{"activation": "swiglu", "norm_eps": 1e-05, "attn_scale": 0.177, "optimizer": "adam_variant", "seq_len": 512, "doc_mask": false, "steps": 5918}
MLP neurons of a small language model. Each row is named by its layer, matrix (gate and up: input weights) and neuron, and shows model dimensions 0-191. Each number is 500 + 50 x the weight over its row's rms, rounded and kept within 0 to 999. Numbers have three digits each. A neuron's up and down rows have the sign that makes its largest values positive.
After each neuron's rows, "fires on" lists the tokens most often at its 100 highest values on Wikipedia text that the model never trained on. A number after a token or word is its count.

L5.gate362:443511503577494503452449562457405527562494587467522396480516503495511590501457438506566417458435481455482493512426565441526539395525484571510517459336468499542541499631566506514373576516484512488510459554487603585496523485574499486535601516497501581518460564466404444446469529494406527553522454461445525508467499466498477479544582529434526585400513484512460533547497603493528509528536481507504518457568582479467558487531556495502612484482476484424475496475474453519480464448538555475478472510416441493568557466546524573611555466503540567520502557451527568533544491466470560581
L5.up362:488492528543556513507506575388432500422511525533569441535507483521404476460509453427449475527520481436491551465515613552536449521526479492574486550533533437511621503502507585570457493547383537522513492432422544471615509576497517516529476497461505561539524494398524547489486532535584496422462519428530574497501550494462480486488500425494569478507498468560419490472485487482548510466392476526506519523591535562536535436451481516474434558482465555459585490558506568479561465532475483492539549485530445540426594535486509619584459516423588406396531574518482461512509536411434457647
fires on: "s" 59, "ik" 12, "ing" 8, "S" 4

L3.gate33:436574490460514542560494542471427540560574588447461455577588565488584431505468463499509495441493496568487554461586522497524458426481542444552492465533587549466467404538681458492463444499515569568550506444559441516526551499501488507510527550488445498537456516473494456556443564512475486566463512528470571558551473466487547509489401457626430549476488492513460464472508489551504500412464488457538444489530479442364478480459479573517534512620530458396529483400550533460507451472480622423386478561444462570448551531485474476553555530500515520466530566488489524488555488404528487460
L3.up33:471482497470391510485569426412526522551608484571505496517468485424564456534473467549392524541489583488504626558529496514490510470500565459544430468475434486521476449541612475553501532524473598482444526504495449532548513431522476459461500577471484489504520487478444493543493541492535538546526514478463370592483482475609483472570500428612468472542531535474476499511583530540511552389519529486567434508505436441430500455444494515438495450535571489421516461385518487522495454532515557328430463494420456501427542543602394605471535526522513495558515554505484510421458518465511461472
fires on: "-" 57, "–" 13, "=" 8, "+" 5

L7.gate401:460412504515516595678516503482577509411456554564453421484589459505480399432488427566466458515522429425558482509528465427516459534455520520501467475490540506472461461493478493514500499523516540514462557525493500532486539545486530476458505470522576414410489519423555501511530547484501545513451433466464432496504600409540467474523537533418571481466493440437554459498441468511406482500447651494566583451498549445406497526510524433528521461453502470602497512571526601503473412565590531476507464415532531506540500516564513475491459504557539404555497461534519540444376556555478516602
L7.up401:419532479542533480577512389509550474478385523509442396447507551500591542470592439573477563442586498480542480494465479572484618418512475520456515509423409543417416562579556494497558508510498466461513565462507490481557441441528467432447516519541522380497531421495489475450454501485475498464520414545474586482558452488537458491607510508505545383393502528506442601416539448504563462479501498441513528478586594476522522520516503493473544493533531483578421559487539476470559550508570602485509588435431511506551517546538529490530525458528528521506511410430516482438556473509527411464
fires on: " is" 16, " named" 13, " was" 8, ":" 7, "6" 7, " called" 6

L7.gate51:443489515452463518517507485574533564488527391535478502469534483460603479559442474488436488558509411476565482489494452408438533544426495616550571532528540524469521510487498546529573436474511379526553510446478489496474529472497497485441576476473445454517513538535514571483584452407485524365524531569466490497487567391491502454501473468487534510611550498565489501577497548535448464396519520586481524438488530425555544497499487596593482515556564506529496504465578575434490510417479575508478552502459509524440539555576391540449436583428422501492456476474553424489354581505496544470
L7.up51:424490544507514519483427480537477449440498540491493484401452482464566495592431566479525566475536469589555535601493507405471494489512520478542462530517567456488462503504548497508497582431543434519534488543481529435453525474497560567484458541501474500517486559493443538549567420532467527518423492550460486543543569495453599457571528525573487560499505460487518505552499519543468468586517501558480500486530595591473592452421476523666504606478558435478559427582532499533535579536565447453472472514464497504449526470439542465445567389503461416525492565564468613413383552434407503567
fires on: "e" 15, "le" 15, "i" 11, "0" 11, "2" 8, "ri" 6

L4.gate587:505452493466453468492468514531580446589425387521418527461518555523511579517595448527471541533479497438469493505477548506524550536479422470510499436576519565478459445438501504523469497508494576483502523480588509535571530593560512464533480516489518435458609580461507508465525535440392524653434557517488468550582499552463412479460485513544508424495392437493434541434588428531535571491526542588521475475490454496402514504447517531593504447504436487546472477502502465561620486499546463498468493381524565555444473489556512487517390543422517571462509470482472591607510514562541471574
L4.up587:433457531497543533358487481525569455615447476449575516424583470478521601563532422475559520475518489532424488475475554533453444567463441465535504440522541506566515473461522469552517513421413548495564568505555496515554444548465501350499421511550520499525527502450493578485625603435473533594514513540494519521507531519542453478487531497512487528505455487546501460431541495489529538578560525526610397529514458556502438481445574524570431462455387547568526471493450433608520501437545469464471522468546627478509438454510544571505413498489565552494542513459479457542463553548553461514
fires on: "ist" 19, "r" 14, "al" 10, "em" 7, "s" 7, "t" 6

L7.gate119:471583514521442480537412439498519465487467550487520517477317488557513496533532521402558509461557560542526558419545557475457477472452552498362531585449543453489474527527543439448543516475518529538582543482509548544431497491494562460525563494442520449494407610425468410518423586500568474514472488480459496521529552498482558536505557521500486548453549382564470536500496479463537444476454519479418441437546540476456526511607457495545371471564561466472546426403434459605485482427532482516519484470517477462407555401542514508456487486568492474486454541508503569460549425492530476591
L7.up119:535486453527561555498461505402444442544472443493484441514545479450539477411566512469574482481493421499603482490511604544525369522532473513492452415417510502476481529585516338545518480456526576460489462513567473508491449456460552475539468474460545567483441576503446575457519553499523416609495508536485593523497472384518498475465477573497401556569566524504494491540606561534468462457452517493455595436478572539580557481469529451537413477422433487514435497520505464531531487562483575546486502492496590508514496489520470455494502461564564454538483606552477469530394497484456625475
fires on: "ly" 43, "ally" 14, " as" 11, "1" 5

L4.gate219:554555363493454434415471524560541576477486464504602512498413556539515490558505497455458472561477456557560463451513542557500405522423466498473575463524545523575508527453502617571490494471395595522513413462507464505511522530491466533446487487447597573501521551514629484490550601517424494565466493477403481570474538523531552511416472505557541524495498492538572498484497492515539532586482577494441451493453444469506534509510438611473456468506495441454473628554556548450558534410486476575467506457487573508564450375429468554457535495541579493515586438491455477475499460446482545527
L4.up219:561558531478535425507512510545519621445496463500577564413507601496471468493491433409563500423479457498468462512532565472520460563473468497518505488539457617490407460609478480427481448502559528531561452476486565452422462495429406507496466565554568487453520539554537457449541571419456545572532478553523426511500462391481492435503515499437391619524539505479503475503494525508524614599572472528476460523546556436470542515416549502549507475485492438488524578407430488488501499444479500497451402628545454465436474500455482444621529528522604500442533478523485510533483448463485477546
fires on: "s" 36, ")" 24, "," 22, "d" 12, "m" 5

L3.gate171:581521485591507525539536485490439477519517436480527519540535528577481533511438476567451536418522563508441407563571595451492527602424490475631463439441535553514526570526487434489459469506566525436599577451604485496578490568457545565515502491492506471448530502471559552435478429495518590548431541494501555489544584498460479492435508543486513387527504474512501511513481506522477539477506458392577471571512396520422546415510612567476480649425526579492451495454547511477516476550468463512529501489495520415585469504465456472610446504546459514535547545553519561448490430512418510547
L3.up171:484491497571527449477552499498484426465554427524604492551563503527439477495471496506502485430573511464438502589460526451572493566399534428575470539430575521454566485489562464485520537573613478493554587517564498503530533563479553559472493401520506482389463504463532506459514464471522486537447563461528604579517558434463519516424464559442487422517550457515394430552548562501545538511565512382538441509590416546480555493518528520471518617412479577523510436413508546420490528488489499562540468566535451433572431482410516474544503480471488531513532504486517501577505404468388535521
fires on: " before" 22, " began" 9, " completed" 8, " activities" 5, " above" 5, " pandemic" 5

L7.gate451:568506512478504488545465528481376454501464499480482514518512480565453544452523558470420532529483424525524528522474585451573406501537562562469488484434557476479552584585493549507396553567467528450613375455464442530470487438509532500552531490489528484570405479481505469476464461505454494541421424507555441483453485447438443481479406479478559560438608422465550504546470548466512517428560458477515465503504545468475505553527570462602455553502431514421455466607461449496451484540586380525537495442444506497457532534521431477575450519548544513478517406490372516596568476534530449580
L7.up451:535540482547418499438424501485478547608442596530557458453465485473475473443488466447509501554510500400426502557491565517538540505539475517486495477458547421502548483499527454522531577535460590516448497514537474575482536463463497487529507526506515596545475494407522574423490452568491515531490507471449434439455486456467522530515507637494520481473511542432409551510547543313530502405527491578496455504527449505453559535501573436588524482558421488442581475587541447469443555561498541603553438479462479516512579541479501606558518480502628497608485466471555418525512408499564449524
fires on: "s" 29, "ik" 11, "es" 10, "os" 9, "." 5

L7.gate33:474525475508467566465403544566610479509407566438504578492444519574513496495604527553553535481471462575513463441559515484510550439537506464431555439516492403399548519557504483372462530535523493520457497535514521546446497525437500512613539539443534540564455527493499490459584436593530530468430517459482568459498580521540561500600508540472473574474488541521471586421446424431475485480468539384501556494494444476528452422495494565559494481510536484452546473376416526545581555531522566531478458485584492463470545414457476423516617426565562486429437463483489515479513554500469498555
L7.up33:519527490514431504521451473495494510538527501512444527538446434496421469479477504450518527500510529461594567501510512483527514486489418552486554415534477481484478562453482469515483609489523512509433441431493480453527584607455437439562572471471562517511580569484477465447653525532500562529518437519485407479490498402497512540448557436359452616484521507484520495490627539489543429422509502484559516527388453436514486528528419511489566506532510517537591475494580410514500535455340530431457490480509372521518580450449523533488578486514561554510586488464467493544505591488466490404
fires on: " as" 17, "ab" 13, "2" 13, "1" 13, " was" 7, " in" 7

L5.gate558:567504521482542497510520530515462494421559457424422558538469535604478495503505462637545497481445486455564520528550442579513500434501473416452521464550517442394532428481456391427529564520556546471491500496515413494534491524429468518533577571536504529472491506541615443489424465515370566564542507446536462535458475422479475582426395514497401519579500523489494493445551436495569530472485503456503496521613517453557439627506514506454526489536517547524586410558409565536513504502508472490491466450490531474443501497434508449536525463416517515502642443476517518527522572472423515415
L5.up558:511467528543510473563399539509542474399625522495502492526512501509543479444513568508552559485495469466496561545558488627545537479538508486448419455533457486446481487487436384488428589479482527492475510531529591448599468677409428507566503560563495463525500486460589551486429526455407505537498502414564580515446482539455487530423510500485395497523563518517452520464536543463529558503469426452509507580530525432622431565510473417487485451443479572466534439540436533519628516519497492489446510494545503424544441500481519505536441438447473475493507452546545552436559528459416438479
fires on: "ab" 21, " ex" 17, " Ex" 15, " Ab" 8, "a" 7, " In" 5

L5.gate177:640503486491436455501431447595510566511414373462492426498501440511515567480545488507508559559491609514522467454517457507502504521545561475569549473503448574461523498460520476509537516497559492489527467469411497523461447397638483344526453497423505504549539488521462477544486494450508587463526561590382423570517536466424501474594481510637443469510481450464479455483472464554494563598490542465482493473450458536465439476540558576521452508454517476539461504437541607445428484502424508471520487499442500520506485560529478446417554468493523599527520474510546443544604449523541513562
L5.up177:494510476479520429504515554512568482527398488507507470566579520464535474454400540466532470505467480516427585480486482450476462528505585531496582488487426481504419468509625478553497529483399567423384515496490536572462441514382493423532506441559507567549482505541582389509554444438502471508620485498426568513538495507533494429461521493524521483565486429432512491594504599629420463575541475570490470514511467542460496575472563557560587426513503538527499562448528466441447477526532496550519460437433498436577518502475601463471579444524570464443480580506451538518526466472484583454
fires on: " |" 37, "-" 18, "1" 9, " " 8, "8" 4, "'" 4

L5.gate184:510498527527459553386500532469473505618436508466442543573525534467514481391523504525537525543428515520487469583469453472512515568486397444468497489544490387572422493480477540415451483513546410543564502530507417501409549532547622523581550502535381485491457472548477523550570508535566507448506494579557444561473465488474608499513444428609439588436519473541504569480475477483594459552517432495513521460595604518502533461527510537450538480536454402536569455519452526438515521400447407539520526469515484493499539480483502573407458450482537495554461499428483621488477539486463481484
L5.up184:546580507520520511485481434592460485496501463467494448540531543501486444585444448385538522411429534455545558513503490500521476465526533471496522410435436566495439517520534428438492550469472534555499502477499497545536583510526541440487555454507533440544450530503454581585535462423556495551585555463474507563460459508585478510510489448486417622449440433516434431440512537520562403573439497493573530527498461495438530507577572487507482558518456460539459476517421473554467547491510389518556573482558470632444463596529591514596506466535443549546420544580449483569391441440514439487
fires on: "9" 29, "2" 29, "1" 21, "8" 4, "s" 4

L7.gate297:529472477386441511495455513540520540502543440565586386493492500476516479489485475499469535475488468469511541452546429459395454532477516482486554505478561530475575434503419555538465575503509563480525521459409510522454445504554411494472415525434454480476523535436522539516466515480483533517432571453474461460500617465526455570466499511512534516466473543402463659447532488464486579523534425534459462504514521508468511527508555622533412499511543498511458642464462505453388452671495527488461529520588519512443477342574503593523476405489496521526530514444492559540468415521538498517
L7.up297:589517543471588586460527520482423548505543539475428451550467576509488522479449512412573527499531470470545632460508526426477534402567511628568455569485382529558434460439560540514481443478466521518420437571480517521554455484486471506534476477527549422429469456484549448398519446439434537475576437486467440448521570518480474506538501416528529505433568467480428487419450480466412504523523522556596481433479508428522579522477587499471568537448517436552524395533530438463519521551432521441594469515450458440452469567445563576501473535549459467446508523489571523515482456423483505497
fires on: "'" 84, "ir" 5

L5.gate626:449593571560495534436495518477401549523477489459446532569506602426445468458479508559402530544441487522493487548497493495550418424531567527472544511474443407531371356547497522459492531476467535521471379502570441486455529506506488565462555484452543544547534517454554502450491366497451477441558490525517467528568486426455534495533417446471509499615542500495407540413580422529501521405477493514453497418523483529418513480536542408398513436502513416580566521545482478473525504531435477478440531397438480559450464458498484421503473491489505514474468497542601527446501552498423526506
L5.up626:453489550479526424460486535568547499446620523456527463565540575413428491502487557505488471462512551569525477518486551533498498514566509572567494469513381431544472494517524494472585479492491446498454361511527397419431540528500587476447491433518489500443403456531483520498573392489480430493471453527464517451577478437482500452417524444464502549551424447501408498490509491588490379426497512465481427511463479553452566464507534377467466420474477437538493449447524482509498441524502503502442525491508417493440508489571516481493479384438510445436428558487612529459394590480432471441
fires on: "1" 16, " " 16, "0" 13, "2" 10, "4" 8, " Two" 8

L5.gate510:603486526487470515556561481527455415500536493425441461535459531537438443503537510490512433351463461462473571506525452467428411510558514537501484478571523460518452548482506546465550483473490534507434573462467525579444513549447471449449514594408482531506499427523450382555499539496450604562540513521419432535568516542570473547434353587521542505572418477511564414499529467448461497472522460500475547480512515515581526499453441495530406516513498459403478511468490592487485479519546429462442457519504430551483498433500548430490518534526542510529463461442522595512536434564323564482
L5.up510:463433485532504523481509524510480435543491426456511475549429509443412495523401474424561508583509591452473387537401432547513466483564597524492443374503543476486492465464453540537595464565534413560553455439534461391471511469518515457434622403457407584477471493487474446544497464591497528452505526476487493453489611513498527422571527502472522423426473479527484589506524420482502533500446533518520422494542500490525444436538466487446498397512524452554543501532596509531519531535520608487468433508411550541443481467407566514507519584446530551504460498533454533455545464543436530432
fires on: "." 22, "$" 16, "1" 13, " list" 5, " right" 4, "-" 4

L3.gate116:517569500662625473505542521508372535492421453530472473478549561521537521498485451568505469489483568480535434581509493459448540573563485506455478535462522462518457483476575454486543558438598538562482484599507476396430469564480482510533539582485503507520492458480480525461374521468446499450482453483513436466398495442485516444530538402550459467404611472489507508460444511594473483418461457475427547511489522472488551541495498524499560523580455509574624465499554516567482515504522487502467549478527464473458584478478420465554416542433513446522433602463460523589431506439441522588
L3.up116:510451488598573376510458495532496539472654448518436507516474526479594444426504447571499522480452559507521490546566482463459586616565467517498436529519491473525520512511595476506584517392520509532490536542472462416440458581512496552497533593518537525487549473406491483591443514423487588446540503457514459465397500468500549453522493416516423481499547493495463425498490530547465465410491422459525496579449523528558619490486496455597477508507430534489583534525519509555451563574487550482483524462587536475474550429453487447454413501457481477535422548456567485575422511528429491598
fires on: " ex" 23, " Ex" 19, " sub" 11, " economic" 10, " inter" 7

L5.gate307:514455505560467456581406459511591537402441478470474440467402541562511551524497499538512431562503501422414501482508490503419670463467385546456477575554565456502508563506556434546461487490549531520601500490509489512533593423587521467558414528468552420468492517467484438499427555482379512506501653491458421593519472459508364570519498570520557446538432513550506522479433462478517493483547559463483480531562469554389507540513510588524462533539437471493505505512483496510553473528541507538541517486497557542421498457453526505481500489491555448517556489408469440420535525460528505546
L5.up307:423563537527551527523488461557459565439488449477550489527554529485453500485456464576421538466355492532502461576530562537483495464440519496507498557581466653441534520480592436409490438515525496509601541486496602475480468545550509547514449489501495479499518460629485600572466545445502467595501543527500505437514458448523419578505478451512480418444500500408518516532578532520508436543464501450433459492544482520459500504483535516524545453450418375531389424433462520445484590491506505521527558394496542465527479443540425500509447424504464439492459505613420487487575444418520499543
fires on: "\n" 100

L3.gate236:582503408520505556581519435493392530543482467503492504531575486525485487468519484436504517546516606461546522479538490495566542497444397576527439541524536430583524484522438543495461448500453529521471483523519473469631550514555482541454500442418483522485564458455490539624505522448541405546584593514493493360546593497490567409527510467449442505550500425534503563513482622564517521528487522475501500538437500464484400478623583509499550451601489482527484464443515522506482587566443486503498366490508516509458520401450449563555505521507512550538512554562459491544543429397550500474
L3.up236:579487520580588405597537455472522495492498465561484433483549565484578473507525564496503533520484516470490542429525397492518534544543398500517487549421426515544518462544452515583440486551485516529444552517461561460538525471513491514476544454474483512560640524441484459477522456493542502439460513490545446436489501528479547484559644535500458431483559495578378596518469522491548609512486443458607576582476566478498481500514559512548552515595438503504419591507452410469469659519560540520461446468508576523447549448504443541534530493586480505541519576461505423500472401514496504481
fires on: "," 27, "sion" 20, "space" 9, " problems" 5, "ional" 5, "Death" 4

L3.gate370:353489573483541501421393488473416436566436544545547459490513545531491500473405523551426507500471497466495506465534486484541458485502499528508474451548462420557559384511514481518565511406498368501536404519545556451484455523469529391588470539469503544486512512421519486476557475591438494476555497478566502492537511419505558450589480531521571455501489520497424491525586615559427406376443528577526502413564536449493526489497469452596497518440466465469445548474537547563514524520440513552473400458417591497506580480531492486486537499462513425419491433560533464501496553531471463533
L3.up370:520514560508536591582535467464454439570508480506494429559538507526518525439524514592476481468517511491504529523484552418453480505438457518506534557504462376484488371491546426448546544434500435576521507557468560419460507513611540474558520493527542479531510491527551494422480469619560499461520492515551486403523524535468469408593425481456530523495506559476478526484531568581334482437538490610535570396563507504490540478490513502533483517478504509475532550454486484423482524436491590545538497429438504510516635529490521444478500451484528442522585478519555424436434546409525433637
fires on: "–" 70, "2" 30

L5.gate390:462455457533552516460530529450534485499432498539501485431579515495522533484482550462408580482514460566407528461554486414508558491498536501448484519503405461482500583517584505458426514509504496528490472452496585460562530509500561507523531572579497510383555457422538537494599582535568433513431510502442473542461558484439578402442511457477461501500481426550498507543556514431549507435537519555545525478510559546517430581457405569548595544454466518493435485533446599481514499480536533505511443552512615419454477413442434499477365542394588523527434564421539521479580529560493581522
L5.up390:542481536513531560495483519461579535459493564521501527524456491535423547470636433479459500478459469469473500533572559484467437410462564462575425535464588550574481479444381576504453453471520496408490504479399495528459534512513503556513389524514474501621552498486501521562509644443497516478518458557502513517633417594563580546507538517427524569502498552541502447530486534410466465555496502549511522544539477533520497522426497594518484501505396498532548502503540553449455563587530449532439469536480528504496343466496406535489506479503560437519506500520428587490487608553472474571
fires on: "e" 26, "t" 21, "s" 8, "ion" 7, "te" 5, "es" 4

L7.gate57:589502489493482504533479541469480438503481498521490473539404456526479522454584540443517573495412473566564423504515567537514503504513511482471544387453496431468479527494494520493507506508533505495506415478509365462418551534512477428531435487555450484564442603525493495475397604423395521558463495506574411511477555487489488525512535469374440420451537439533524593472527476534419526431479467494524517499580520540533386531538507488542562515483564507551440502557424581530413512521456462509516437542442416445528514453494571435541421440555585609474513542553490556483438482516425631506
L7.up57:536487526560477491536505520430535610486524504525510531533552517424540573488483458543495527508467563481391497452429452519550461495435493519523608450438438482428564500443521479512519502475474465554509542440499424448444490558548451458542564449494392528533530555546460590495598573530539424551500634554468438566504479419440514531500554497411390642534502470496531530605501540523460476587520544493483539480484424495502458505461481522572417504472539534501546408425596479434552499440548421568525458431475493580462523498408492497479524521419504549451492433503558498594530485441418539453
fires on: " in" 40, " In" 27, "1" 13, "in" 5

L7.gate276:490498430468538580537554518562544447537512529480511476592477508442455512549498554547522493550418501497542500528578452525455545511454542459483489510470573460552495446484430500517485435475495590472502426461522473462432492422552471556531569492477487518484466478442544471448607568525557494447423534528483583538496571502504567471410562639544500610520496418533605588533475522377587483469520508577570508435523532607574456542473481495532588503575422551529397505592482468528431616445538536438558488395512505495519474439507396503518487556469529580441524563501532532496528507531559478512
L7.up276:414517527470392536457430489528569517479439473545499423555398544504499502488493459497497555542493475526458428448481478371561547417468448542466545544416462492562500430530549452548550405469519491478564481532416527579474493600523589522534549562492452584491504562417497442497561451518477492384527516497544584504441525494460468487544537556447483483446481541601434546486514526502583540511473451555512456425497578560488479449496491480508455504358544541603562552527471477546486530536511582437501515428486547635490501421600445513512531539454480512466493513524518574488446467562486619540
fires on: "e" 41, "se" 7, "o" 6, "ke" 4, "re" 4, "le" 4

L5.gate15:524519600505455567564421524513528554449518497585443347463514526494539502547543440417464517466485530568537528521551546537568573524473421453450531462507535550438536481527586579384410474479545464479526459549457557468378474429460462459537462549582470431513536510500514477539494496489474461530469568498450483515583508523448480518507554512423504595432423423493499589531516456520484451436524537503565539453494642550486444549493492556540449613449512511541469561485598606459487431466528481485491477448479545553483503520507488481439533507370513472475558525461427570553469549586462552558
L5.up15:503456516533423529460417463450547451414511507485502513490427505493490519513586402404330435476517517514488528545447459522538537608517533453517496445523532498457471411506639573488520455518527491486461478511443573510457513462462484462502421477535577467375504548450466504501436569500519583492470525516487532522421490538472518457537579519512524549498410472517468432561591503545381516489527547515517482541532617547514459492464371490502485577417468556521440578517587582551441427415447492504481516454536501471541477570576463503441538564432483431482531517469481438487526450584536582531
fires on: "s" 17, "t" 14, "o" 10, "an" 8, "d" 7

L4.gate555:576506574506527452407468518591408462487430484456451521514523561480526413391489450433531506467414495529491499475532484481477589433511476510482435456523504541449554589500496474458571493469606551542550442386620481529533445505424479520494506524430534496434532569555526519442558500465445533590370501553516496532503444542478553446450421475483517552524504538438563518484521501524575429487528477481520527488527511574440459426516432485475449513522482500460502481435487558615511525557478541510483573554452443542458444466596492457464605506400599588514538458435434447413519454468450548414
L4.up555:554460593540503468481522494484506472447453489552599470487478486489443528529406587482532535459498458504433513437461430493605497472480572479418405429561518509490608533534519526421408515478522409536513542429450413489530455514532533549605508446505611516563475522545550470505551502469532474550516531519485472485508423553436509426422461436525480536593577450598555406526599540482556430518544412547516498551501515494486465511518529490481420613465510538463511463505539576544570441470561499584485456582375540477579518412471501411483559455503547457465469435534552472548499442517483524450
fires on: " before" 23, " after" 17, "After" 9, "on" 7, "b" 6, "en" 5

L4.gate267:550481446447390477487566551555405368495463450439476447422555553566493498515510398472511500610439490495546515513589497461593491541501539461508499417525505588492463502532557370488473434578502538490490442390399469551494499419567554439502484559486518489505494614524453473437579451475503440535469560474512446547473489385505445519514448477504442418555519471508519589510522445476454613515496445506597507515505529521466417516417507497466479522590503482491580474462566487513459551541491409468415445551505525572457465532541531534423436498495589476471453525466459515555476454491507570495
L4.up267:562442402485424492454512508497377408544492502496544502385519519486521514574473497491504500523534513455537468537485506507512431521473490418487462455517509583531481522491547454500542471483490440578518488357460436503554535476473643451555465458580497475406443526464397483402554481553486499503437573462513591551436461441576432463517498545542495409440470493539516597458475518469535516515518442482623529586539499539513384452460422464482468521501482489550604475466534423574506503510430465454557541561639475482459505530534521530452482542487510460614417554513459465533444474568526506500
fires on: "." 17, "om" 14, "A" 13, "ad" 12, "s" 8, " –" 5

L5.gate229:495563488494462598474548458545506552511533501483453486476540456437505547562520527571543606502528539520514434577498548514507550413513471485477522499395521516548472452579559436555525486459593478557556468526475538534552444484538486504544503432534488578547457411524462460497598624531512461373509479443467463473470536447505525468533546560522434487533614478490446517492551519567489543463439463505520515468425511358482463464439554399547549556568525485505536437472519484481566410473552503541536472582522442478536442510524462386466572460463482411559409548598582496538460495578615539552
L5.up229:524499516472528518549557552479482428482486527595483482589454480522388485504585489446532454614513578627498451479505485493550501515448493394467426481548491449583580479532427537557443506424496523434544476481541520523449534513397546554450424443552597442537474481557596475542516483515514474460503473505535479473574455502523505468435502522575527530359503517619376469534476476362515499562493539530521460479525499472596493534439387451476471432431435586514499518507431436565503506520486504488434516488527561464632502516532436433555481505515515476570508493507486444565579528500535493529
fires on: "8" 31, "7" 10, "al" 8, " also" 5, "6" 4, "y" 4

L3.gate299:469537499515549575470542481547547538432488438406506589455463574569492407487538518644504485529424524573355500501512463479466503500479567492487484499459454515489433525492491596497615441518464545389531516506536406481499496494503482519554576490473542471530410494578458509494497502570468519517441470426458508478521605469498466563446582568484444471559435466475505565462496487521532461484554585543474572437471506529585567422457483440558459550492586563564461556438444501560454514529495489486589559446452672414538458562496406490467500502570503473557464466490529466498471554494532461547
L3.up299:536505539550507495515490493537527522612454451511565412572434520486467587581503535563472582552534467462581468544489476477516549499450509544444534415501460524565502573487542470487550448499516494516466489545490489471576462480513545488466519588523463372491423580555567445436523477583487453556449454570434503393539517600498452529412446461496445487492446590416595475497561465437480493487531528453548389536491501465402507562450496442550568485410489471516432529571567574523592518543505547486504564487402496500557449480372588443491569493468499512547539435502457525479439473415520556551
fires on: " is" 17, ":" 11, " of" 11, "8" 7, "9" 7, "\n" 6

L7.gate414:639471433444531498534481457492489493613422503392455485460488487507567564525608485529525546476527481476555570514547514396455565580493462510525527441483439444582508519479537604486412555523488489511438554486569539485495425581536566484479575532393527559466483526615513448531518497413559417494513438474529549490472582481452494599493453426490521513491433409542572405442598484533459447404594458453543539558488481477470552564512471496495469542522525500467452520530498482402438510471512511558508529532474540467506506455506513528413558547553519576516443491463468527493416589487392487468
L7.up414:582489412396610541497457532410451571448499543477569424414485546489499508456496441484559453555456528507533475525544535492429437488374511536411503446497508535511435551530525516456406438495429498478515561525547525534584553472513569508490577546505438522530549589545475449457548487574616467575561547518603532416515495444466564536529532566529570458434562497485573507457485545505507469531539541496494483493539447475459518514564526593508507558490510484480395513513466455475557501515510385528539477498626555628468438472438588550489536468562462566439488530510470424543524484526408468466
fires on: "0" 22, "2" 14, "ox" 9, "9" 7, "id" 6

L3.gate193:527643403412403409540495480501437507579521472479508408507555568541585527523522520523526479454506542474455434510478474527479450446554481564564573503540599513522485503629451489413513559420543472530577461497582538448484510516456476442527421423480541433549546515498527395377552561436521493510548599451487449562498571589497589503511559502358529487487529499472486507490424498492447538502562475468518465437543481501591446548495472541478572433504579496566549499507478527440576418430538529533513454464533485470470518458403485497551520477485519527587532519447422504512542447503540468479
L3.up193:613568563447471448529493481514470506431597475552526531547436486514512531486474473443573484413470509513539482446586507479516496498500514576506510540402506543534476485552451536319466575432488514559546519480444458448466479459456509417548456482464441525586638464606440437467448503494566431503501507503516445494546523489522568528477523471468418540474546538461511492562568516439489654493557470389465465461479511495566488556446538547543529569451500505429446538451463495440522531439590413528449446517501536474430394505444526409535501513478431563496527522593537564484520445486465456575
fires on: "," 88

L5.gate487:591428410364501459482555559517464550604524506527460499549511556521582517521519482417568505432484483434438510588466490509466418398612488400473472474521448511514509539473437445612504452517530523428529490494576471581552479496519456405455483426464533604481460473501460507473460445515380526519511469515519427550475535471454545520439487457618506440580541475477611470540515482545445522464472499414461503624425464457521436536454516461493509433535521509515451444418430514506510510479540459521465489518459559576513471570499484479436462559556591479545482557470555422498556470505561508429
L5.up487:454492461536476452496487451420397517578558502528464485487457521569450542469496490570501469556467494524470461539506564476481469425496548528541431504529469451438429513542593509546622504425501586505464454497595515469543573455559527464412541546469488555484439477463433532392538443602529562510473497467468451537515512463486501461458510517530634583525501519499583506583444465541433526474421462494488410447466476412466478502470457490381387510493494512444539491472515379567477531533464457439403545543520595550461515525578573584506509589549473503551480567588472529399461555548520494506
fires on: "-" 43, "." 27, " along" 6

L7.gate516:518503486463574541526452441499563527470406486566533470527472495516529522462466506450495589421431565504528490508423404506461470455502444444441438488514483459415509573478489430482571501487436445529518547545491444483523492586572457482496544656516476458529433493404519559509574448537548460416530480571562518487550544517491456463540458534461497476491499484456521505464573433588433497513493531447435548474419502492489444469419611580465452537519571530468517618422603476479483569460480557450474514497479552540471539483561531518466595568477499554419664448472542425494550510599548532423
L7.up516:464471550489527552598485479467481464584533567600409473533456567510541567457490480579445475386545475478533524406562490503428492465415514513479485494570437424499581548484499449547541477435556515524539530608565453509565638512571473523548539517529448527446528495466476499534461470424433473570465495535425578482529598497531424482520512570487521489468537517488467591418508494539520524608496432547503551421391441519554555463519581534510467558452592565521466583516512448543547472534485518488439554459406534553450562478521520535502529429563463527497498528445604526471448528532575585455
fires on: " for" 26, "é" 13, " serve" 6, "mi" 5, "ir" 4, "2" 4